{
  "n_layer": 16,
  "head_dim": 64,
  "norm": "rmsnorm",
  "attn_scale": 0.125,
  "bias": "none",
  "parallel_block": false,
  "init": "normal",
  "init_std_up": 0.0228,
  "beta1": 0.9,
  "lr_head": 0.00591,
  "decay_shape": "linear",
  "final_lr_fraction": 0.0
}
MLP neurons of a small language model. Each row is named by its layer, matrix (gate and up: input weights; down: output weights) and neuron, and shows model dimensions 176-271. Each number is 500 + 25 x the weight over its row's rms, rounded and kept within 0 to 999. Numbers have three digits each. A neuron's up and down rows have the sign that makes its largest values positive.
After each neuron's rows, "fires on" lists the tokens most often at its 100 highest values on Wikipedia text that the model never trained on.

L5.gate892:503457430476507513472537433508488515474479473447473515517489508472525504542457479504466540457490492467502489508475509467506504484506515497463538515503491466486523505504485501486496494493496502470544533532545483521505542428500474499514495506422516480472453483523454493495454491471495519486
L5.up892:513502508489503538439521495496513548497481546509467489494458489531459477552499505475491527464541458508467502505482523466495547497467476502511505496474510486489496506482520512529488485503516516450522541505506509493436513518482472509530514527476520550478517500538436476439491520471488475491
L5.down892:518493485528492460484516492532458519550460483507493501521525497513451492521517495500494496477492489518428475461471491481446532478506508499488489458479498513502530450491506488506537485520519494443517495495489502509491465512478457480537504477500516507473490482514475528441510496495489505531
fires on: "===", "\n", "==", "====", "|---|---|---|---"

L2.gate130:518489523542482498479463488502470485501478519484501526474528506506564528500445474503491500455463506533497461494484451511484475516509502503529466536441484487464475516538456520500476500503476475545467480496506534526486501504515552523516506536463476501518492541495490496486498506485520473520
L2.up130:530488552513483512497487520502568518513510506503528489509503527470504488511496461504527513485489532494486458504485481480485490501518524507499480499475490494473519475489455531511486484478497458520538502526503508465503504501547481485520496543490455511505509505519480503520496491511495516512
L2.down130:486462527508506476453461531508496513491497507513495502500517527465504463501503492519542514496494511498538499514479461483495515545498493480474465493513508511532478497475477526532498512472507528534473509474479527510522499516491548545534462519461443480500496513514483534499507520512461477468
fires on: ". ", "US ", "CR ", "SR ", "highway ", "States "

L7.gate345:548541476488517513508484516505482502505497494469516518513449496538537497491464480494498491497473470517457480480498508568503495519514515506485455505484502522521471501500449503493482510481481527497486488508507534498509499507419496533498509495461511512501476504487521506455513459517449528542
L7.up345:526495500452513493493467492472478500497511517490499476499488503497554468464477577515481489490515481509493487469467469523480496493538531493498500473491511523549496483536505476499452541509518511465495540512492488499521541496493489539526493464528490512547513501458511499455498471529499538481
L7.down345:520506483519522508532504533519456536468481546509507490563477491508490502497472485452479502480500494508520502516521513569509484516520492494520481511488526517518486470497494483487460497496457493503482534510516544464498538519445488504518458474528530515505476525466459508468513474488472518514
fires on: "is ", "was ", "International ", "(", "a "

L7.gate692:476544520474509520518457506507500492493486512466491495562509494544535507508481516499503476482490506531496522471560483522478470538518512490503536528478495547506514483437491511510473533479519463451486535468510508493535516521490528523476515492506510527512474506497503501514492527458494482499
L7.up692:495525495521478496491453477470525474523512533515496470541515512502524490507497509488450473461511453485474482490525477533521465503463489478504471461460495508488482480508463537488493519523540528468470482443540507485474491508458498502511486481476510515506513494475502520505493490502500505530
L7.down692:480500533459529517529470504493468546476519528498508478564507505533493503521488491526531468496493469490539501488558487513508515531461478535515493551464546500483461486475496506517443550528461513464485507482491505522521472492508515504523503487537472475524474471463500465509524486482506479489
fires on: "is ", "sub", "non", "was ", "a ", "co"

L5.gate302:488474525499478469478504511482531521492473496515487541485526507518503451508454452480502530501473525538511517467541449500493512513525521512508504481472542519454524506474472501491492562506532482467463494526520480510545525568535501474484467490424468512500495502544501514511522526513489506486
L5.up302:494480511527500503505463515444498463523507461518519497487509518508484520514531468482475485477489503557506520471527476550497488497527485489510443542480541488456497529495493467537477504493498492494522492524518545477486527497492549491476513474490487476453481522533448527496512552502500510511
L5.down302:488475495509501518526503515465483525444499489524512519491496505503519480516485483475492519509494512540510499463476420494516522521539506483500485537496522516493503473449482490517516522478529479531490483497511533516500486523491547506531448515445460485500503490516469520509487502514530482529
fires on: "States ", ". ", ") ", "US ", ": ", "States"

L5.gate1174:476490498522505459506474473499519485516502511504486536512506515464496486498509498515493477501483486516497514516490524491528494539466504518475505463503471494486486470507515472528482527553488495487416531517490466538530518507533453521517467517460465485489526499514491538459526513480501495513
L5.up1174:500545494532526530542545500503504556452481517508509511501500498519521511459514486535564460500526512527465483471505493465522495531460535502520483475542491465469489526463465550515521519525508523498505507462489528493493481528503447470468516502493494489490577432527487507522505474463457483501
L5.down1174:483555519543480497544444482505519505514475526503496498511468511522521474488506521500516490478526519529476500523537489489499506508488489532510491483498429483415476488488509535534514532522534527459474498503533484490568514565507476502484497494504477510501536500525496480539486479506456529485
fires on: "\n\n", "-", "===", "\n", "The "

L7.gate786:506486507488512469488453483474473452479512503488540519485512513486499494467458435496491545502520504500434500485509507505477514484475522474551509504467492513494465514485524501486569552492494506475487483529509533469497514495507508499540550480484488516509508468495466527486522526508500549508
L7.up786:478522483493525456484483495510508494503482513515504497486552497450488490484538502495486493545512459515498512515434491554527518495517540497475535535521499461530536486526501467483504508534509479480500483529542490519522511487506469503496482504493490515519493516473459476476486538476486546490
L7.down786:480526458479478492498496530480494488471452500494515484493521470483488518480502533520517483523502461487505488522485526531502493473512505498488522518498483497486524488465510473476510465472436474445563506494528528536524490522539514498503541495500511550492529508516501524503483502508542477516
fires on: "it ", "9", "3 ", "4 ", "it"

L5.gate580:524511501492511505485512510484503534554452476480546494520484496496507492527494453468532508512526525530470498480467499499515511508492471470476466501466568514493512539528488486498514490541497500473505517500509511470507494511466524516471476509487501458478496518500432483504519462513520454508
L5.up580:508495437524529481470525500489518485508475494528569508471506523508489469514504477489523534515484511507517511472469481452507522499467476511504500481455524475480465475519510466462483520502511512530524506508537522506485480481518491482546521476480469485490493490457486508490523494552506526507
L5.down580:532488505475508495455499476456495494493485496506547526497492496481486532485500476481500489501483491464460481450452478469485528484496493493460490469478530457503493475480466495469520532534496534511514479442510457501489484477472509464507536512484489498485496477496512468523499487558471512479
fires on: "mm ", "el ", "years", "UTC", "cm "

L5.gate444:492505509483499526510495468494488496500498458461494528470480494519460544536478513508495528508464502480496482450471510503461498513515525480476495455516499487479488510507488470550495483478488441486477483495559480504511555488534500460539520467498542526479524472497522517530436489490541505492
L5.up444:519525518519527513507526489493501471465519547483534501492507471474518522474513536468483500569549486494499480480517499486479472500522552486478523498524480487516549560514517483487508471542454500490512477507498503516502495490544469450490497451460485498497546439530533515490490471535518480475
L5.down444:509508537543509491474482520490467491457465514474505484493480546488533524462484516512481464482547478438495485498488492498520503516510508472488462468518493445492508477476531456474493488518549478496500455432536508504489462508489491497524480473480488480555491498546466518478517517500520482476
fires on: "\n\n", "id", "wrest", "Is", "figh", "shif"

L10.gate630:496470470498550488477462425494530513542497489512461464474481507483477441527481504468507521488499519465487482522475463451469538540500505506550506490504478543523498457501516467477482463483508482480502518514489477481530503522484489500506504545507537563497507499529555519469524506526511511504
L10.up630:450488520511517523475512472502515492511533493493522518480432524536520453485511517466495566523511493489510490497493432498501525470500489444500494483532525454510511498503482500524487519480510514483541536483531466494499499479487502504496492511494502502478511552520529532502490547456517468484
L10.down630:486491559501507518525461515542489450498482517476531478504503492503521518533496499524499515473473464539521515478525537522532483511454492480479446490535452531516487522498538504445475535490490465534516497491502499541489520536517498507466494489505468493492514493523486513524496496513486470506
fires on: "not ", "t ", "never ", "1", ") "

L2.gate711:494529537521449504479523542528515490469492464483495493489525477481495503480471498521525480501483493544518524523514501474534499475486466528488493453517472504538496493531480531488456518504504536498536465472512478470507482485513518552502531496497507468494486492501475492573516527504499548523
L2.up711:500477535526505524526516477482522492502547501458515481499471463444513424549490447521503529490513484515520497489505509498451527530511491461459468488504470506494533464491541505509511540483463522500527526547534492507520513583500475544500492524522524542464477542502516507581520515504468577522
L2.down711:497512530480483524456477544517530497534492504450466505510478499522465519483548478516511500472500520529531491492478508521506511513466479519475481442556503508497486466459529552508511484495495524504496525485465508510516556505497506502474447511568503479511529553472478489520512524508485491473
fires on: "game ", "Series", "tions ", "ory ", "round ", "ors "

L13.gate543:499502480467490504484463511495504496517500511502509504505510499543505514482534495507537537459420545515470506486496444488504503486511482507493492495553491506497490501490492489519504453527507489547512528458496522464504481530556494486511473534527474491524502517462497553437509539493487512525
L13.up543:499544467526495530540528516501506511494510447475549560486508526490521503518478475491501513506466505485509496548529529484462497443484469490462487503529512495523459520508493500465484495479556502473502492492495474559517562504478489508485507505519504491553491517504446516472460517484509484512
L13.down543:528487484486501499479540490513525522473522449480493479520519472469526499480462481495498536483525518494503507458473442507515532474471484500479522486486485476467518534436517500517517496501475510538464512513492466520502506490502465490585432507549560490498499491504509488501457499488473487523
fires on: "the ", "early ", "-", ": ", "–"

L2.gate810:514503503492474537508497452474476545492569462516502515510525523540513514497500520495484452512505503501476549528520495491449500538468504506533474508506507524478481488476494488475453509524503507454516542489507457513501520480497508492482490478502454502482504499496467505452481520457520541521
L2.up810:494482485465469528495492471450490549511494501471490476517475528537474531499534497507485446511481501521403524546506492534470475488532550485485523505495478485492473507501498524531470558491503521477487533504484493565500486518500501527492521469503500466437476485483470457467472484461534492540
L2.down810:475518512512469538465533503529502465516492488489508495536519495485482496488479494509517488512502494525491460489478472456483512517501508482487528451518518485554518482501505486477496510486519548441488482456489496485479507490469466536535498518503486483505492513470491492505457461505468511516
fires on: "===", ":"

L2.gate749:484502476457481499500463493474505483494493553474500576507469448494512481484495466489466498504492510488445532523501519486482507496463508507515510497517465517477496521507511499521517489491480519511536489510557503504498489532478476509533503528502503531498482470496479458512457474522516534464
L2.up749:511464467463547495518465516446514495535488529491485548486440475474528485489484468515448503496488477454451526550512487527477545513460503521486480515524467525469483501513516502524523481511480531502505488512534518495527442490497462515526471505501513498497464459473507477489474479529483526504
L2.down749:498497487478483496468501489522500496480508466506499473483457504501513510484520511500492523459508458475490538505518507484477503511497479479466480515519501471505513545480504459494495488513509462504489495485492480481545492503518530517511506507514516492519531487506558472505516505514477499504
fires on: "with ", "similar ", "case ", "than ", "from ", "to "

L10.gate805:457479480509498471472471507492504515504506519436510497537482502486495512473506494492470449505497507467507484431483529506483465486498510518472475469498487429491542538510495495495456499455493502503482509487497489495480506455507466484519518474524518521491492521510470483555509504466535515471
L10.up805:534484480439488543494522541472499522510500501500445555499494518523464493481541454472485494512507481492505493495465480492512500525502477489515513491490509508481491515529476464441471501511526505497461496518501505508563525461491515505508523519471498539471472512482516523476476483476497521513
L10.down805:479511501488518499544494536531479503476537516542521495505484432509477481499499517532510486516494492513478462486467423484522531478539504522530499477523487464498501508504499502519482511518478503509481492505512457507522498521491486488517511475540524487485513495528488500518538507506513555470
fires on: "in", "'", "r", "ron", "on", "en"

L7.gate208:476523493535480501518512486486488548484480497485507505510489518519521511525441499496520474517478532565515493483531477488455522563482536449542482511485465493524457469522467492513497512511494507485468499521534519493504496521501497492489512479526533556541504508459495493491562543462479489538
L7.up208:464519474543507512525529482470512515466478532517506547493467513505513491533462499527521525507513503552543465484523466495488523561515489521548533514448556491527489554495507522508503465495493486474462491441544490445502497504492518493540443488539474532512533512475499519525455497494473555547
L7.down208:508496504467550486520505462484468498463488495459449452514502477513512470525502461517530460506502512515503522455502474451495499541468536485487527526519541472571474533504529517495518492528468474479526508508524515473488488538477474537554470468538526488501486518503481465527534488461509515489
fires on: "is ", "Be", "was ", "be", "a "

L9.gate127:465512465511484475542471552492488514517490503489524571492538509489476509500491499514488510464472540457476522503487512491503475466483528492483476467484471480468487506509521524509497485523494491532493489454526458528503461469510491480543475524511524486494430491521496439490516503499502502505
L9.up127:494472484541473488512503469495485479557521450513500531541523463473524523537543460495478489507505498494485529540475544502508500536492448514467468523517485518480499515492539452461527491475484467571518474505504510480536483468475495498523526503477520512482488464540504441490470481516533446521
L9.down127:504483495483461513500501555497490490519506507486507497505509515540542493514502464493518475516462456532474482515457471543540477495565474552494491476508546518531519515511514494485510487513494473528514466495541511486526446462525505500506451531505479496512532504499461474502487491488494486492
fires on: "with ", "left ", "from ", "es ", "| "

L2.gate859:485483505492482490514493468505502473565517506529508480515506512474530494458515490513511483525521500471501541497548546468468471474548538521512493450478456478502560517508483477517466495505508507420476530495484506515492495499519472482500507484493514517480525526503545498509481537504527495481
L2.up859:507501487504526464498498511519512517493507548490498523500517526509507477472472492504521487463491538518474482511475469498524482522499480506504520508483495454458482455556478531437517476490543507494489506481509524524546475482499466464531448505483459468466525502484506548466517535486543522498
L2.down859:508521446511498520499489486527469527498520473477494493495473493505506477493517523525504500501524515439510497515486483526525447512511517489472553459487523468498530491566460528531528524510502492441503484465519523531522452464505475530505526525480478542484544470478526523491505480521540542495
fires on: "'", "Championship "

L10.gate18:491503507510480498484470500538521504510506445501488519498473500505493462485473481528472490559473520473479473532470520489483512518553545460489517517527470503512495527469516463522476510503509565501539443495519474479445465500497500492515505558528470538558484499525497484503519520472485505507
L10.up18:485487538480538484547506451505451501513504450476497516529514525524472426455557573516462510516548503480546496469498461499533440502473502470514520503415524497481481515494481462531476530504509484475503491507442534512488519478487505494498503471535495493495483443495486481487536516498497490509
L10.down18:490527501452497452554512439500504512523498474526493511511498527488463440493510515508504515502544514513464510500519493527497502461503504518487515485472493488449527470528454476492517523539522505507515457453478507524467517494450541497523529479519479534454481524507527505535482494520511475509
fires on: "- ", "U", "(", "er", "she "